From a checkpoint of a small transformer trained on Wikipedia: vocabulary 919, untied embeddings.
MLP neurons of a small language model. Each row is named by its layer, matrix (up: input weights) and neuron, and shows model dimensions 16-111. Each number is 500 + 40 x the weight over its row's rms, rounded and kept within 0 to 999. Numbers have three digits each.
After each neuron's rows, "fires in" lists the words (lower case) most often at its 100 highest values on Wikipedia text that the model never trained on. A number after a token or word is its count.

L3.up604:558526560508460534494508480463469503563514491527515500528542460541520518531483525510464573479456482465505511496525489532543465528524455583538561431514449603517506474482530463526494408477473500533608495534511458500543477537538480456548530495522564561446462458491565536512505511504481528407
fires in: "development" 11, "because" 11, "however" 11, "level" 9, "levels" 5, "result" 4

L6.up79:479440543505564553474489498591545465600478568542550514486453464491521477376495487440491495574487547507508535525453492503502435433412522512466485528483439515524461493504525509445547499525503521540523516500478531444444465521495482591504509427435530496500461513499462515414463522433546530501
fires in: "they" 36, "young" 7, "mexico" 7, "meet" 4

L5.up536:475598515478400512503503486480531556497497531463537471488456541452516415560447517538517435545612481449488421532477509493532477412538453485562505513498515451554479483471476498547472502480519525563448498550486447452461470529520479515506466522486527500478535420468517460494570452466567564542
fires in: "it" 31, "which" 15, "what" 8, "mhatre" 4

L3.up652:513538428447535490505543462494459492484505541418512486549496482491543467471474502472425440589542542494466495420511449451468424463453479455540493495505513477412488509405497494535615467505503490539594477562465595524499563485467481416500517499565532500461528471478472473421520545463488485499
fires in: "most" 30, "post" 9, "present" 7, "posters" 7, "presented" 6, "postal" 4

L5.up12:498530499521467530521460433499508570563536432470470491479508512552506511485489498553522483438478471564413483487450465497440501562541514461486428430533463437417512451587483426520494459522534447465551509537467462512533487481532479527554454486490516553548525503502488440518525494521549554489
fires in: "of" 41, "number" 22, "into" 4, "section" 4

L5.up77:456526531489461556512521529475525576477462478538523478576541453518477479544581501541511507493481482479490463528437491461569486551483474486562503512447429537558516538522459418476494443453533507515515540470553511487542507496443533401567488455460365502425568488476492433527457581474545475545
fires in: "during" 33, "air" 12, "higher" 6, "netherlands" 4, "free" 4

L9.up756:501475471516501419635539532517557478495521508509489537510475548513467454575578489531503500560434465465480491603485541514529445539535541525462494554493509454513535565524550550483457531546440514479542523478489561459521467474478486584543433455490522513540514516501554584488431549536517542530
fires in: "before" 23, "because" 8, "however" 8, "individual" 7, "himself" 7

L6.up146:489498489522556572469416513463428502460512528492442484544526544525445496470428460519547524508517506480552495521488536492510483461404597431450593522472553503468482511517529413513493464489495489494443526468488550485489588529451481474500481519555582493536497441475482461479500506534535487557
fires in: "development" 11, "southern" 11, "government" 10, "northern" 9, "western" 9

L3.up682:564505408518458464422522488522570452504496455449509541514523437571570494532547492479480408598523576425514486449500486540481544474541473507506546476462520506492517457493541442488461536522524445540514471485522474508447481441497479597474479542488505525427500517487494487559513446468513538459
fires in: "city" 33, "region" 13, "life" 9, "regiment" 6, "regions" 5, "relegation" 5

L6.up370:490415487448442575499455498474531558477500501501538441492571445533583480508537443459471537436501501578542501473481485534470493481475471541538430485501517497518472452487476463500466482504411521498518525524484484456535500437502485399490557470536488458453473493486517481477483522501552503452
fires in: "then" 23, "may" 16, "connecticut" 10, "january" 9, "december" 8, "february" 5

L6.up82:572469447443551514461447498511532558540514497471459520503537454524479542451513537511500446437484477561475472566441484495503476433536475495455522466527475554552458510537495490463426527498473554607445545489555531580511521574501521455480463483456559474539532451504478490500471539528447563517
fires in: "became" 21, "also" 12, "not" 10, "now" 6, "still" 5, "s" 4

L3.up523:510468497466520513472513470543470536490549515509435493510486447510489500493471495475548515476490425424515401498500589470501550478540512479407470495491460497432495440490499536515535497423462576517412552489488491450465530541526519460569519474499433459534548433476505483480472521559543530476
fires in: "politician" 12, "local" 12, "australia" 8, "of" 7, "services" 6, "australian" 6